Weights of a small GPT-style language model, trained from scratch on English Wikipedia.
Size: 13 layers, MLP 1024 SwiGLU, vocabulary 50257, 56.5M parameters.
Architecture: RMSNorm before each block, rotary positions, tied embeddings.
Training: a variant of Muon for these matrices, 919M tokens, 7193 steps.
MLP neurons of a small language model. Each row is named by its layer, matrix (gate and up: input weights; down: output weights) and neuron, and shows model dimensions 160-415. Each number is 500 + 50 x the weight over its row's rms, rounded and kept within 0 to 999. Numbers have three digits each. A neuron's up and down rows have the sign that makes its largest values positive.
After each neuron's rows, "fires before" lists the tokens most often just after its 100 highest values on Wikipedia text that the model never trained on.

L6.gate262:444448553497514505546505427531578561617517567446455447467502468478602439529562530517515534596461447483489551487509528574440471626433524509486565489505511486492498548479579537498471388390586529516558564521446580474531484474514490515451501514558470458526515399526536391628568540547534536414526454428536511561616540494519503513513569509526421458403466485455547505496468529468453475508506472520552463510486508550497414457505462435491445467443486464424445482418499563460598484540531409612562541437616508488400412544491542438555601488464511527497480587652454512450504496494508554586505504529488538537559574487451495441467476514485519495518457522489533586430533445520493539519423498523426577557490494532541549498497569500516447558556436482447511467438554547522569576469582550
L6.up262:497511445561450581484561438521431519554454524417472509417501532535558446515485544446482460498498514495510494428430486483589439492623458605462544505556469490562426548535489533438483446520513558510422401547470466442456553604468476491473512475388485525466528540485479470518473552564630441443490386510524546504527502538564584457507559507497559459402450443519411431559549584499530531511611586493577358531441477546521543558431515456439446481473486489504572461548427608567429508477477488484521482501400503542537506556563506505501498467520561445547522505498398445496539490470523515507521467488472558593517517409435553472434520447449541548476573488546538616432556436472577502509534466422548560459524500552494534470486470528552461469678551524529520448428490494544487524515495564
L6.down262:526633490446507545514504498466469439465575443501547490489451492518523489422534445477510558456503391433528541420456507455546436501506509507542555562476494494571465554493558439440532508522395558507529536466487469582557527397419508522495476525495517470503444424498444489527537515547585428482536462502541603459523493500468462463549476447588528444551492510454520442499580563488445459557511508386418464446548517484522458503539554441530484477530527422575419475498524478499511502510512444523486527501507582509434540459520521495573598534447448471492490524554489597501519519483413636462486597507527507445483425447477412441521477408548467502490504501499438475435617462510445496535547501487475494417530589427507521523545553622588484466481495505513482503517562563525527520362556547
fires before: "of ", "2", "were "

L8.gate891:510495468542434507555558558516569519516500432457481488567507453433490423502531477571529458464501445484462487527488437511419458465488539482562492619527553464443478506576405505433559516489394504521508597494443485495526582536570503494486520491504489461507473436508448466434518450445493551481453477492562516513410426476407523566484440563416490483531540494430506444488409405444504519453391541542403549566515542565556460517447597531501565481520454472534493515494524517552512439565575480419505470522532493403540474582509429559498456514477480541590531528547569551513486491480444448417562464516536567485487576395563470451497427576536463561512448406457537492478551468482569525489622419532479570482531506520397458537491472505467387510525539508496507506562583471538539523516435539
L8.up891:547430531556452493434472452542537560440508439555471506542488465535480438426538412447548436487475478449471490519464386474504516473521499506542561583496461467513472452610480463429508479468502408516562494524400522500450542516580529460474459463497469564583480544452476415493477463445451460545444503506559567436540528564489553490563514577535487458457551523473470457519403486501516456407452570518423542522429479525579483569512569496443582524468427481467508562505431576555489483579488511557474510472431498461489512507493596495563539595457385539502403600515508500466457470462488442475500549509486490499495450450592464494328510580548478550500494418511455509449444435425487453514498501515507489649537491512524466446498408491447525501419569537482517464538600493493620519483481531
L8.down891:566444431435514519486514473535409479480513415474496578500519452507553471557496508506547493484437481477518534541436539458507460419412564556506444446440429487445520493605652428470536491536504421537443518443447509489532417465516495495556608536478584443425555463463506480432525407559508471587532578496426463394494537470570516482453470530534446467509428505549425551563569418504491505549532530490570522384502509560445494438533544575608513626456549451481506576481533490512544559428441574507514456533521470416463480467473555417531511508434438483461401494473537475531351508432597449447510476479428552564534517519480603533512518521547546534546428570517479512527539420448441527433493522480607488431442539557467630530494484510427548549430501500467497530489494501528398527509523474
fires before: ", ", ". ", "in ", ".", "\n", ") "

L10.gate138:419557409499524544454403426498459430518473515522482636502491490542579489536464520586523449498511402503569511466468405487494509488528477522455465542479543477478537457577480502462508467492487487423567534482443609633502468477419475418563444491506557400440502602571527509533542437475504455507527437579494562526475475404508586553452535455484465481471524500450510563436480460426533546516409498522584419441478621498512412562513445517557526501512391370416445552483569408338453477451503394522473524452479415528433479559461514511504470485508492502480401541464463590587559595475540467458513475456461528438472570558494555419513492491489491535472471503431518486462519411461547467563457498491475633535476526457491493511467482456463518468523533538417511525529512468484447485378481563
L10.up138:472514612523554521441448463469485468554460492500417478524463459458557545514475482601537481531507462492495489482508413515502570487546495513469499481553416448472543523579500497508544487481399460383537462532421465593495453513566458465514476536422531537423449615445492460440478532447391445497566459555462451438556488598508571473569487510529465473541562494443497489423498452449603508493467544473520409447567551480436486367521497522556461540452438496496456519495521459546460542455503455492460469490455487520481466521400547520566424553530447427505316526372527462501448546602384478580476528500477404483499495495493508498507548464496473469552405588575500367535538519517568542465549523486513537530552554594566493505486442568489429486558627596530546483536537406534421499419458680
L10.down138:414551535511451424541438433502547549480552441480468526600408447515500569478519488485545437474596496514484498470549433483551541432501489386540565527533537455460424440488529507581375538508495404461480477492467486486499421469528468423523502489464496621557548522483525422514530538490444475399475530529469511521466512530466407601528419476507495494477470508483432618494451528383551491479450514566562477546529539508451482559586505479428468550582465462536508483547489406590482460455493508565473556515479527533546521567507465504524455491466544458540407523408521514473600477623495477506539429563488556491488487537511596572509564597460427503579508410469498520545522513512574411443477531453581498452513566453571406563566483452547582460522490428500532431546494446546494574451520482
fires before: "of ", "to ", "for ", "2"

L4.gate956:478515398481565391539637534531354518569566505495437451527468541499420578462470475618509470490504493540451429485409557459594473505378482506421583490576420522559610586467399522521445524548459529427503552586575560441488534463548533531597508430500417569449560413553503489578609524497453479522529477511530542515535597522463544442439563410507446482462539449435636568594561565530485482462567524568555426547515599508518466439535403508433493521497519540530434487491426487486592437455513502572515554409530475539492512531472501463449527479521556455539505510539568492466597451496471488570532475403474517447391497501485420450492518481545501458482515507454492503484493550374536586524488485491477553521442494536557492521455468482593548527561470478528543537439504503418513539414499489
L4.up956:547529469453500600449461573476452537436473484425402446429464553511453566475475578511461519470535431514446468488394445493487470527470446427529533613506501519436420505467563457507492479453553571571477447506578527348431425474515473476545543593534556552518581459576488573446598527506403604457438464487478534512589604352507450493488514501456500411525506464522457574609411471461478496455508460522531460503468606493501516483448590561527564514521495474510543482556426543447470524494485473523540559354403500530502521478432452565466500507430574534500453561534427513529582480485485585547454493371534597456564512487469531483597483485535446450514469571487508565484522575558540570546454450507491442419443457464458529548486533536518512464646493539481481496465433540494462586452442521
L4.down956:535554469504485524519533469465505562498563403477428497461474435489464531467445547479520469542566523487445511536471461557548483560493506474504464522505518485413519546522452467521478492527459410566458539515486585485508497461566558493517499471557515583426503425529456605365583547530528563558516536477484501603516549494513481457571487481527500544539527517463477419476470477501415476490545430607531475503508541524506539469355476554464438539496465501515495428471428480455498585503445533572440575468437508596452531458590440524436473450503510561569482553615506491606483516466494468540537502470489508464553477446417524415513479469531485469592489417429570456597347665416470560496468557554401462561483505389405468473513585510581584455510564460453524447485463562502590465484532527
fires before: "| ", "(", "as ", "and "

L10.gate376:476634625597487451438480484462582544493493486487425589576548542508501515567540416541486500398518396587381549541506561433560546505604429481525494515492419469546461496481472500463567519500492581447516588437493583487488466549462473462538445486526425522467537489446515447486526440502454503484454569509487520484391492576472419486519501514548475458453601468431579536525597492513488453417500442541492438529428549509431485514490442463511519505549491441462467538463549534582512581458484496586558456515423547429465501577457578507497506526527524478543514529525422442547470509590555597469519490665513467432565377506548491608488501458477528462489438539468486427550515504479532534375573545505418506484473512517477491585520511438536547442567550446510539505530558546414517482513446533
L10.up376:368524437428466499446552580431501471563569479423551412387488511533447441398482456549496530658573459453415433431431499521497515460526415436513488451425418493551488487492557393449442471485457494509482469436523479532407526439491486507567540484460566461532496523388501529462515570488531429595443501498557577413516559511486478470577449529443525486555442596473484399528463579538520490412482503523508534496499584480542478550455498480482535484533581434467459440494525508447395455536515449427463549522505444489530416513460382529481550497503461515584535367456511560495584543490530477511483467535499510483560491535459469518514524466527512470503400484535513480540559494567622501450570512585489519478463599439447565564563570440572465513465553498514530576442535423663438453504477431
L10.down376:357490428509498502467516484516525498496562550439498420530485454523487459504511513514508522512447485448470494500432460634422517493545483492570486463534512508521569500555394488479458490432550597469462398551526442493542426555471493516539451500497517532486493456419455456489460501586404502456536518498539577501428535466438517557567531484542496532542380490536496454445524541539517547471537530521503540431404454563524538562591495460535462547488520551548475403515462600582555400459442445517422508490511468497548500601510523482457527478430504503473494485531480418471516536477499508459520469489427532412506460532427474622422527487459514572475481517490489416562521459519515494521534439558510564506535470588499523514521465422487519489528534457523437621514511550631510518577548486
fires before: ", ", "'", "-", "\n"

L10.gate689:592475478607465498503449537393548418504399512622509436531493491489452428407472518508560521461354484526464547444591388516474543471459547455490414591412446495463555484498538396498607540473469469549465510477461526531448486508465482548491450509499481526485583557491468524526453531381531428533524656568518482489545504478564459556521532525571518458471511423542415495596525450532474495503513524500454538579416479531446484503597541534502554496441408562543512494515501501619526535408573550397477532548550409463493493534475508511484471576374554537525541514522420483593431482475474510552496468543385542446493477513559506456431505439573461465514486522498440617529480491503481606487477507478578552610464449487533434479590486439510518501581435543481495508513533517526447530492584543
L10.up689:570515505617512492477466559626524463553454421373550480570520530502531432524498467493532606478460440563547454450532568566494558547580558481470632618563479539490565432413475477519488433499572497530550507441439500445414504536467487457384582443527411457533493547550482487516471457453621458521456439483505404532477435541546448483463576518518507448478573507446505438527463460457407454437545511489545481586433489469600516523535568512454503499482481488569543487431458521538449556453448448614477457454474486456512565535513531510523505483476450538488469489455432453598473493475577557537486387534518589484583605569555427438532472447411540524568416528436494498529496524471539427457469509508507513426486469530516618547539435566439553448432427486467508484556510446526590505404443461
L10.down689:383491481505428600547523476523536467457556541367541425561495502433551459539409523484478461587463581552529455486575488537571537519502530529471465497537425482512504516501490554462461561481372428525490530460445483391542586488519513473487491529534461508489556448495474520474460465554418465530528471503459547542516476519418527513460476559557606511444485466509457424518497556418514504575479428565479500435484486567518441444517547509504440568497543489410486525451491573494420460482460484573506534435453497540484560544492528531615570475524481531537405469494549449493407479531575542471558467523353554502504490534527460490481524480488467523556503550423599479524567413448517433502464477415396520551507521447507455426579501517450585413438464479542412548398541538521633435502442474
fires before: "by ", "in ", "to ", "as "

L8.gate304:472587577514526628479481476540521553475487429570435588548591473479550518494449495499535451471619445529419419533514508331493475562503538528538529630462477498490474509521414510532493469454496559515485506481519504484524593489472419552460408465548453539608517485542408505466504401510414479445470538568517534565406509474462546527545427563456490513597531515496477438521563442541489502541519534493387515566446454568421531528518590478442537538460447400501522444438540525534464454557469504438494396501473478441508574637503616491464496562498550574514513544501526492490517449442499463493504431544474477557495461477489497586486491485511476523502421530490608506510529477573509492456490517511517436454553454525489525544552470439518560418501496427469511540494440569510551489525555452
L8.up304:514483576564503579537472471431453545558469485550523510614586447504373445466494584450509514540535493518479473537481473455484574456381524417538491488408540396525478540486407557477482462417429488439493531564585498536541511391538515583502514483517529498467529557515475468534515512597537463431641478567556503526464415408497594527564483465486500486592553601493522492616573570520475532507464480431496484501512603451414489476515544511503466483592489498457486482530512418473489538477482486472518517533457496575496600427496433465539536480519553543501465549547552527592451444509532543417551472547513548504506501407548425567440517523482498510485463490489488553523587478514517536400460484492500496556451493477480592537465436462539564458477598434527470523477475509472424492420547442
L8.down304:468560503477462595524497515533460410624540529502446593476452461465558562492551554562472478477457499476542455457612400513459471544454568455598478551500468560454502518547528542434494478466498476546558435468358531555606471428488448512484498524562557543555454452463504467445565540532421475502455506542585515562501453499464610540533457544582453426516448515483523490463414461468540448557528500519455547503499513526563532448610460474423561504465536477522473481451493553471508506491511483469442434463483550484576409489528504546463555536473557506494571512526503553470507426490528577576551486520493484435514583588494484420389564545541563429558584430471545455556470493494443573549472469548520535558515522503463555499511525481471514470478575462522451508546516574477441587436505472
fires before: ", "

L3.gate758:529432519488432396568527466455523553466512498488498529464484495533494597495497456427523541537574455496548436400444554464446464486607449655459548549538503544484487543437553589523393510495489582482510499502522484476530535512420476487491442497432418505477592493500555486470532518461531626466444501459550451520482496583528503591481557577423420489562536523541473532552605469549486526442526511532513504438490580501449567473524555403414437492491468432408503445438498510447624446501418496501513542497508475471445478546534498560568493424465475571467544531459454512496564484353511560446413471503599576518434538523522514497463532534466535527561413532484544485423442497535561550479566408498570528482577553523487467613556455526574529510513560474554530628486597577479425441483505603
L3.up758:583464399435563407594515437497565467511509505505526550605474495544498464519553488526455516472518585411518592500457478567532494500497445527503458499437617477416422533450570536627480582517455487432488515519575572496545464507583494594548413532529456484577480491457584637471428548420504499448518504497581487578495481512419521520465481559552473431510461468543417510501490532521418513469511448584432454490491481561450530527439469510490543498480540414442656452504480438526519504523454489426457485506537505519494546531522613495354508461503454580469519534546408539422528565463474546538412477469566559459566414539548494437555568505441472601605483476465517531442493481463483538500485540528569359594517510491461499486530539527514463538550537472533541499509512451560496600484621519
L3.down758:628454550547515485524488492449517430522461509521555559454504523490515433477607486556492456552504503378509520516455437557436524540537437467525524401505548559495443523458480539529506472441388471401506513516538464494492461499431552427475457531535504591509466397441576552443529541510608379406543572450474432637487544551553571470469554535523531516453496446534520569570526499465608589475533469549464597459536546538479456521411468434482499545442440571434510413456434482478535417475544488634507438474472385558514561485444494501449465447389534512583527478528552489522550530466515485514506395500523584598599457483596467468481528583591430502489519459443550509522490519508535461550581481483553433462484528457487491496510437546482555531526531449505559532496457460595451458468458578
fires before: "States ", "States", "of ", "- ", "The ", "Kingdom"

L5.gate218:483513571456498461425486486561458481487495490501548578500423650494486504530515512477533448471497504528486466452502562636481501485482396487555489512537450483451453624485472526498480453485516482548384509474564447477495480535468476445435555522448444588543475529473432379494529501519522549487363478490569470433487433485632467544519477570472432498555545455423622527543435469553571550457497612467583523511472553446546522514511515535568444440492564576465421472535543501581623504460411510465489441480543512485458495535416560461496427491432540494462486479537502457556511585524514457549557365533444383532478529512570526599478565587508550543481449441496487528521502569533599531486504603520484533405536498478523489410437470506503497462498484523434401412438449531484484508553400514
L5.up218:464457491446480544599512548577450459586485521555458456541465524503461439516473571447397404495589452509569480497451471628542483487519442476549525588595537536456484442572429541513444452438483480474469538565534444442573514529461509510482546545512564386441492573489485488389565450504436538486496496495516533478395458516565501523524485475462528518441435492473543537539541498526441543465501518471554549531461520506524529424452361507500415462443515464480434531469461583492499513503411482533567389542564539462411517569489558498579452595427526472475465450440365475522482553519498515526536455482509487541445520415466513454509527448510472595529390558517486558440474563483529483595499431579450547452428473524551506526503443498540506436434437438459503462570448474457624512485413566
L5.down218:570483489530485486518474461418424529448513523492448496449445492523498502553450576517442442469522581419571545502494425460561546425604442437515581589525533506558569483506513516551431522403460488422480522365482574512573534469469568573495521457483519499529549444479455474493461520458494511486455459582542600499484443457492529485441579593525581460449539548527438582469598398459514499569516512522544444485483590520498471511487426430539497379448464516488442442513601547442446543514451520520475480442565434432473524492466503470502382475546590490448559515527513436455487531473394443564578512485536417535525556538453578506494485454514425485451458500528556528472498553468505471626537482523502506403451577511500490518461451518522479552485487457477550410504441511462542527515520527
fires before: ", ", "201", "202", "2 "

L4.gate552:555395490454419539478496458465518571472524540467527509425521435531411562511471521510447580589521475515488487465499420446394441566392558490462531462420467471615545602510572433528473447480532516496531495494547514519519456523484495572502457498513625452584484418450590572428578450497456579526569472532489472472557486414410426510590572554546485450600460454423535546487511551572482551531434557568551459526485487480459607486523499453527570481485531523475469462570451441388434525416552502494578565509516449425458484524489519467527449480444495543426544559601468477549498542423486601516547532485549414451475516489428526478529481523515449470585489520503580539456552470548547492531369391429486516553517413453530591465514475582497476491587589456427385475480489534435529473554569464
L4.up552:440484532459544543524576466552460525610551534487457562457499503567411502502542508518567553556550546447543434466444439538479475463493477502448555541516386497628495564449467590614519487560474498591471473456635495473545534460538515494504516511452552575579447368490450469479480519517472602586489492492442558541574495422457405436562578503474462483500422512502470531582477527553406409510526531465467442503420492484438493368566512515517492508435542546544533413535520533498509475471536517456539574431578450470516503489458524490510460509477571468529506456551474519533513513513462376505487513454469446467487528483552535563436552437538479500538565498540522493504527437483530454569528421484569523504446393539532573453458501508508474456615576432476504520551478587476446524424485496
L4.down552:432505474477510549504528578546528403463461497474572532484514507371537428493437639516538506507520467491510454501531541559427548504477525499432435560516497435421449566556477527468452567523509490527543494547578430428503469446526475558536498497561503459500490571562489448552533539527552544567529477512523495423413450513454512437517433471417490543473457470500440464408525575540429469392472439521461471475377450562510510528434502419534484524495475533477555605490459472445576373536498549538544521496470451515473525469494474432495517490531504538545430530489524506500431495502413474552513482475409564482492507467486436508411538492547484412482513573455433446468457429433539547480571525544472520427503499521483435496436400479399529444595532455466461413441513500476510496494498433
fires before: "| ", "|", "(", "and "

L4.gate730:519553483511564460407410469488477581443441575575543517541513411505384520520472488564572472469525533552490536530447517476581517502586454469492469454465499553503519499461501473563465423579471506508457442502546504496473531502568449598520556523575544520526476641457529471534496470574440471480459504498510511487475496546610526460511347461560428510562468535568549461444467502614456547522517558424628435470457525479512418520525551485553431409490570448557446518536642414487515399538494559425493504497552470534469594581461570457521433509484483478506511416456490483482520506600474462665452468566422461484506525502492562445551607472472562423561536480558534472493529458498533524602549457549536532447476543461441552508446501467606469537509552483530525466584641525484548564516433518
L4.up730:484493529528462458483481511513404561468497512478473499507481631549480505407528403534419381516499523509608566492562533472469514520512522557423572485543409491482499498644528459571568516615502565419519469511587541453437477440533496610491576519556480514495499588500545513519457509526433593471409503543538556468550458532541433542602427487553482405500518487522425488527551468498503539536568515620536416503537525464528466518550523462572482463530522504555530564498500425472465518516472489502501482496443534553404564467489541453545451476478569549548479465540549450547489435645453616575520435558502476544448587487472501479507536589486518500562482639577522460404578501466541515510408525415479498433466507413409564555564478481546545494501490564517523547524504524491447613475492572
L4.down730:427599544525538586468513549500501515536463483497585535494444440424523583469425424480554525506430451541560468529536554425547462523547378502503363392559450565550453440495385523530478424520463491503491475567432501440567459435605507515522528512509503521503470523514479503533457393526544484521512542593514516529591592600498524414491506539559560597477517500633476498525454549482422634504536508471529516407537496458445497486500515490560484421576500420437518512505437409463440556504536434538523432449469517493454411497505504498470473506549506556506500480535570419510576528574506460479505491496446478565426531572523456539458405392515398502505476532508562584583597499472507421506478541496478513465511436525520517450523478554445495553552556553500522421486508508510619584376502479
fires before: ", ", "201", "199", "202", "194"

L3.gate327:515557428566553467434453507483556520430537497569530567531604500498514546525497482500396427477543489520446535529448515534483562471575527519611445481429582435565520442533581411484458466428465466574522496411471504415550468579503485415494509528483501563510482494414486504458603512470408535479555439507574526385428551476502501486369498521515451481496465488551436413545476502446483455458571507527510496499434520529485493560476572469492505574525533395537614489550616502449577514477490521528568538512457437515555457507570544501605534472469456458508498578465497536538486440430553466462606510620476523603508465552454537576442500456541411480570483531501539486642549434553581493454581465506531467505471504584469518545490568419472458395569464545560497479528468512541488477529401482
L3.up327:527445568496438487499531534518460524580505480406493447538429474454444514414493485500572559507468500655472491553568515533496458522406516387356547531517537628455498460501526569520548528528526465482450530551548494491493495393539562549492472313511542491475465487509450505603491518550575411472452575532472520565498517499506462416543447536453560494525571540411519499533528443536470519496518426503507507512612483520504536422552585543431460386463456525446474552432441407518478476520514477503492434430498492496479576499503498481406516533531582499502461530545557506367457543462552501522438456358488512491497505507555510449538502482504570579484462507518468550438506601466427535494446463493485510442441532443526491509580468497535549576461535535500486535462468453392562547479550511
L3.down327:543569430580513510431469461495546492379488522542480598482565515536501492569529499540401428475584538437497523495425486502457584483564553539648476489456537392550538452515546477470440494480519577515536492418471506546523471545466449438511523628495485529549538474428526506357563582457413612461471415549564522404479466475501481575415513552522440460459415499499475449511429513427493456462517496549512524466428609526482536599488599459568539572566570461530577514553557568483492515493542504454539545525530509489528451539478518512599515490474474447528536518441465507562493417440611462454555510632489502514482456523444520619455543466517446505485494522472532484531518413563549461493562518466500503511519489556490475511472493472477447460523495512530506439524489543562434475549394441
fires before: ", ", ". ", ".", "-"

L6.gate244:506475484527433423437493490478491506503574551462494562472514462464504378478534557494543571516493517418476480489520503500551522562538520536498523521549548510513469472370552495352490503521533519484542549448562551526433502428407481500440472424414532348425508489542478500538494496465501468438517477532482552531566579472479493540498532507578444523408528437429539535462505473457465472488493482547349542503525456545549455569426519479577617498599554476467521444434433466434492452507462460572491566536466627483474466527439517523486638459507523528460471477517467445434478491490420482398380505480606484565421502550533493422608541403473554535467498499500499514536565456532524542557547468506543534482483528546458479607497481486576495501495494560505383440433494538505488471512482512
L6.up244:440567527532559471478423525477490555552538462393480551574481444520496468539575471482516505508601478502518472488544539518569490571551492498534518497516380468533497502476526556478448470454601603462413504535606553549527411516508442524450522445475543412587499457512494496463469510333562461460542452510523479529484512475389518478435515500477507425487439428471482506491504539500512526536580606484502494474533457549455463510425537471558485568463475473434580543552530429523431546408503547585508494482442522522520568560488427509486437451468501536518517529513467453428528509529540449600489588496543488592471520472615597487494559545437520609411466487494413554524580527513487516556454461592481410562504393480480556416543473521460497502619620520485543478456602400529485459492466550
L6.down244:503551429417462490447543405519513479513495551545498485466548458477528514567470517450453522472471481534517558532464510515503533560512625386565455508556468442577461624503562513517576511476473534492489500489507494550448403486462468529559461564469451522482465425552507587472449453578353517499485553597456547573451540557538438540423436477490534432535390576523349523528518533554453415502596457506539478414515599496528480538493469424437627483471523540501442523535419513491525449505463472469576478486441517491457402499495457502530500524491483513540408474483594442439523507525405499525526507468476489553504530521459622457487508491535468481444503547575517451606506469560456538418514531486521510516478500395444525603553567447492493595526585524549530478497369476575518635472456412
fires before: "of ", "for ", "and "

L4.gate471:568500532498452444546557478491520483458567453606465500594501440489478626481515580564506563410446312527493547525473550509500527526514549511441549474539483594525484554532553547547507502516446542507477497464500522560471512566511525499476454531397491473537499404446545533488488546479488469575581599397616533451485457460557476507439521550479491568488481462515528539487509473525453498535505608440556592480425552504459506467459502489375526524562532466490475456505452462525547538430453492408363479559502513508502461467589506531474486522443484605576570402502457410560520442480492470465521442369515498462522534495504532415473457487556515440547521589510512428541532496492586534449437553546602571482539471427547482507442492473456510422397443591614459515510464452479465540540518497
L4.up471:514459519470563534568556510508499504456501515514504459506473558441485542561518481516491532497412487519623545548547543485481430534464622433479457454490431477425544571607512437486558511495509486558542557420436432583433497520476517455511432520406477536503584549442462558582494487510472540587469491473507514467521440446522396464535490512469478381405448461563536504481448464523497540530574493413403586501509488455535470396375529540548433556549582437493579526513451502543559503359424489490416500445489548414456524521512564491529515602554505461610459539511515550527485500438421598480474458375435525497505469503524541432481582503511576429471539576603529579479527491497595490377522505456592505539427484479448523452519542486503480424371483497587529536466483497516512497413432446
L4.down471:461500484406566486502600527507497499429575522438586433582503556383554489511459484518562514518464477469506464496444502475486458422441400525471444442468459469492491514515541433525525569500484520548561572480454493484561482588567492496580452511551511535516511461446520475578480520496500538542503420482545613508500445468507536472506574548517517480500594482406521442445548531544497489636524458531517473535478387493560526590448585460529523449504542423568560433534452561493528507579545563519442580438512469368464564462519477483461536499476529457495517453542473466464469578440469508468483445327402597497459499503515430563449514566453443523480545623409605538465505581454513471578606505441557554526497482485509484447408457427444518482480539532524512487521414454550449504509513534
fires before: "by ", "in ", "as ", "for ", "to ", "=="

L4.gate856:463505449549541434417438599475463473496492447519445487468462520558427424512474528480497454573572487506502553469428494515404539516500523546480509526498455476565584450533464476503369525533475570443503480575440475449472510476535446468558416497457481536518543497472537540507574528516539511473527535379455433427542508588525532567459444500529456537500493575496552509573484478539532485521500518477423513463463594501418557483499512424546675538551534419499475433580496462442501505476575613501453533410569540524536393551472476550480478509463443463537503456502428460524455470523524471628521425530535478501557453463504418528429482463542586556483433548629520546509487498623607493518550570513454490502540519562536517556529467502547592465544417434497543390533474553519441436519446517
L4.up856:484487397399542405397523587471592481505533534542484522536440535456416551513469482465456491522501514496504560490559521557445564498469434465504462439445544416467517384550598521510421525441488500504477418532528442437555470553518495509426466493432485545508486593558494541542442567403445439562531501556581590510555500512512467572530452442522449451597594598509648605438530556522558456525541468481418548546549443444472504477448452516535485467545510521535399503461537516500490598515450574491525573494494355478516394544614520566484474453402410573493454436510444444524397501500531505570497483465525409489473524575496442524470552532555483535524542562527497495504541546521482505514453580431418405576561568581544532566486488468531450443574472477468528454364503478467456484540413497
L4.down856:450421507440485437471501354417586490548560545482517501525406537442431439462408486415500440581573482462496515531430483553430441482524579455459531482448466468521512469527461540516526483567492498485525399467524480549446516530472541443485466536478473485460497571554529474450535490534573488487532399548550560549490494546484579433434433420487500489557511488531543446485502504493516445497560504516481523479515593544418464478522517458523530587446528491510523543436513545446557484441465543458573530455450411426580503543531561495507540518481440481538565496493445476438394474432473531533561447483550543527512439565434459583544468446531531464511500561572465553531454601526558384466478434544455460470411567471458551475471339435579454427585527577615439501528417418528511421521443623
fires before: ", ", ". ", ".", "-", ") "

L3.gate552:529458482471557498467436440479507506438408569448523525598461498512606541537506459516545554502446472538515606475539543680480433529502399431495511535458606494530550474481544457594519396503489523421551499506570526499468506405498500487574527570603413483487513539454447442547482602465413520430454443435552469527520453500583518491425539499476557468478444581422520407524509504503459569466568583449547495458503550461526484552518499527461407497441561528511495371434508480403536593521557404442557511486591541540495449477535587539493399502535521506398528436517505450503526406547441493478519469508536409546516434503549523448560556452545527579569453412532520613566520486410507483458504530544498459502509522467514456468490432509582574503435436439456512434447503513507444514469472522
L3.up552:510414421502418624530546472543610473472573624490489530522526537480522567495560477501543489425461532421497455503465574487500540525569600509448524466487515394571458476487541540511566516433491495464578531456571524573486457522484453524507513432460543518505436487539445466551511466468557457412532434549534509514549479535513453544459487608548526439450499554441416453447536431556573520517449439508520443528534469490477442533463508360444495431478609587540487549486463513569513519575432545453442434464468563470337535537599386489485538477540516504482452540445503535517481561503520478491491478492468461541496441479456421449551411476549391538439503534450546538537537516459461511563479441478506510458487574452530554506455537559486476482426485448452438465548528503549476463439525552
L3.down552:559492432479520498468417393510522482597416554592387558522484480516574531505495506546546491486454500475515438454459502549489530504467522485533493435516500500545512584560544476433522434525513473500473573484521485572563554399561521548469520482505478512487502486496458541478467419440501470503513436557559502491506526577440524408499498453513564465480543454424466385549518454500438591566553507618417512478549550481479531594417439457585421476465564521556517468442500594522512533449539455434522535460605619472413539492570515417541481481560526571444493464470511443472570468445513487502430563586475499567497373513521504540647517391434527558524459527556528585617481425424469355503525430495471550555528594490471525520562516495470519586384439476454524499478527492586551506428442537
fires before: "202", "201", "199", "192"

L10.gate1019:481537491519462533484506542505544523563520403467472555518525412502550532513520485501440511409462504526477502492642490490510598374488529563585504461465495284509473498615484393552556414467501473494535574459433457581475566522463523458553446580596488473491519506599569502436506526510466526492453407480590500462433527502485481425494436393548420421573452492440545425467512450492464425470526570446504539529409611513411458460546580387492481459446509425567499497451520515514493527582488496471579466548445551515561439580469576530517551530570469595456359534545498518565478541449420450459662497567495478530547437491510423521482561400508487441505555523496511502539536432520561540576552436491493493484492527545551518375510518389529551475491539365476487523551438473553538592500487419
L10.up1019:533582574490541500495578510445565493541482467563409433590547522483466508427507504454450512431507440502469502442558471468451591527486441504577437410444500390556504478518433475528481464529403469614517499454481548553440511536443524503528484537510512480527559617497460472492528524467587500475560518553560463537503520498603528460493487446493506401495442513483558477590510391528495467455507543493458505520408478510490540461457568486468470462473480441435448484536544487407559502535518566434469492408460396461517418488511535470541521577491544464613435503443542491473428474475475436540497495482512534491496454530519401510467632464516512439583540508398516427497503479454474550530568459518474471455552618570586536470490508393477511428545517499479582543527525477564499507521498519
L10.down1019:467538489485496530509400495578480441466534542547437508491431542474546521457558492498537479545424592525460568494456555476448447674511432525581479543503473499503509435676485579494531487420436559449478503462437504515413519528509521585454465453451564485474531497499449436522553522520505572519503435500510443540546500501490536525546518475529496608474548604610591440382438546568616561542609538506455558528352479530500482528505505597533567535504658424579482455553539490470475522476536580483502429535511549511451493410485521549441609499471484419451516435461425569486474594438511535513500514478532514503424461508494485535468491483514466502504460510561512563454557542475514518462488494557486478425417589466512474550482489510500460440490529457532534435459549532434509554574357560
fires before: ", "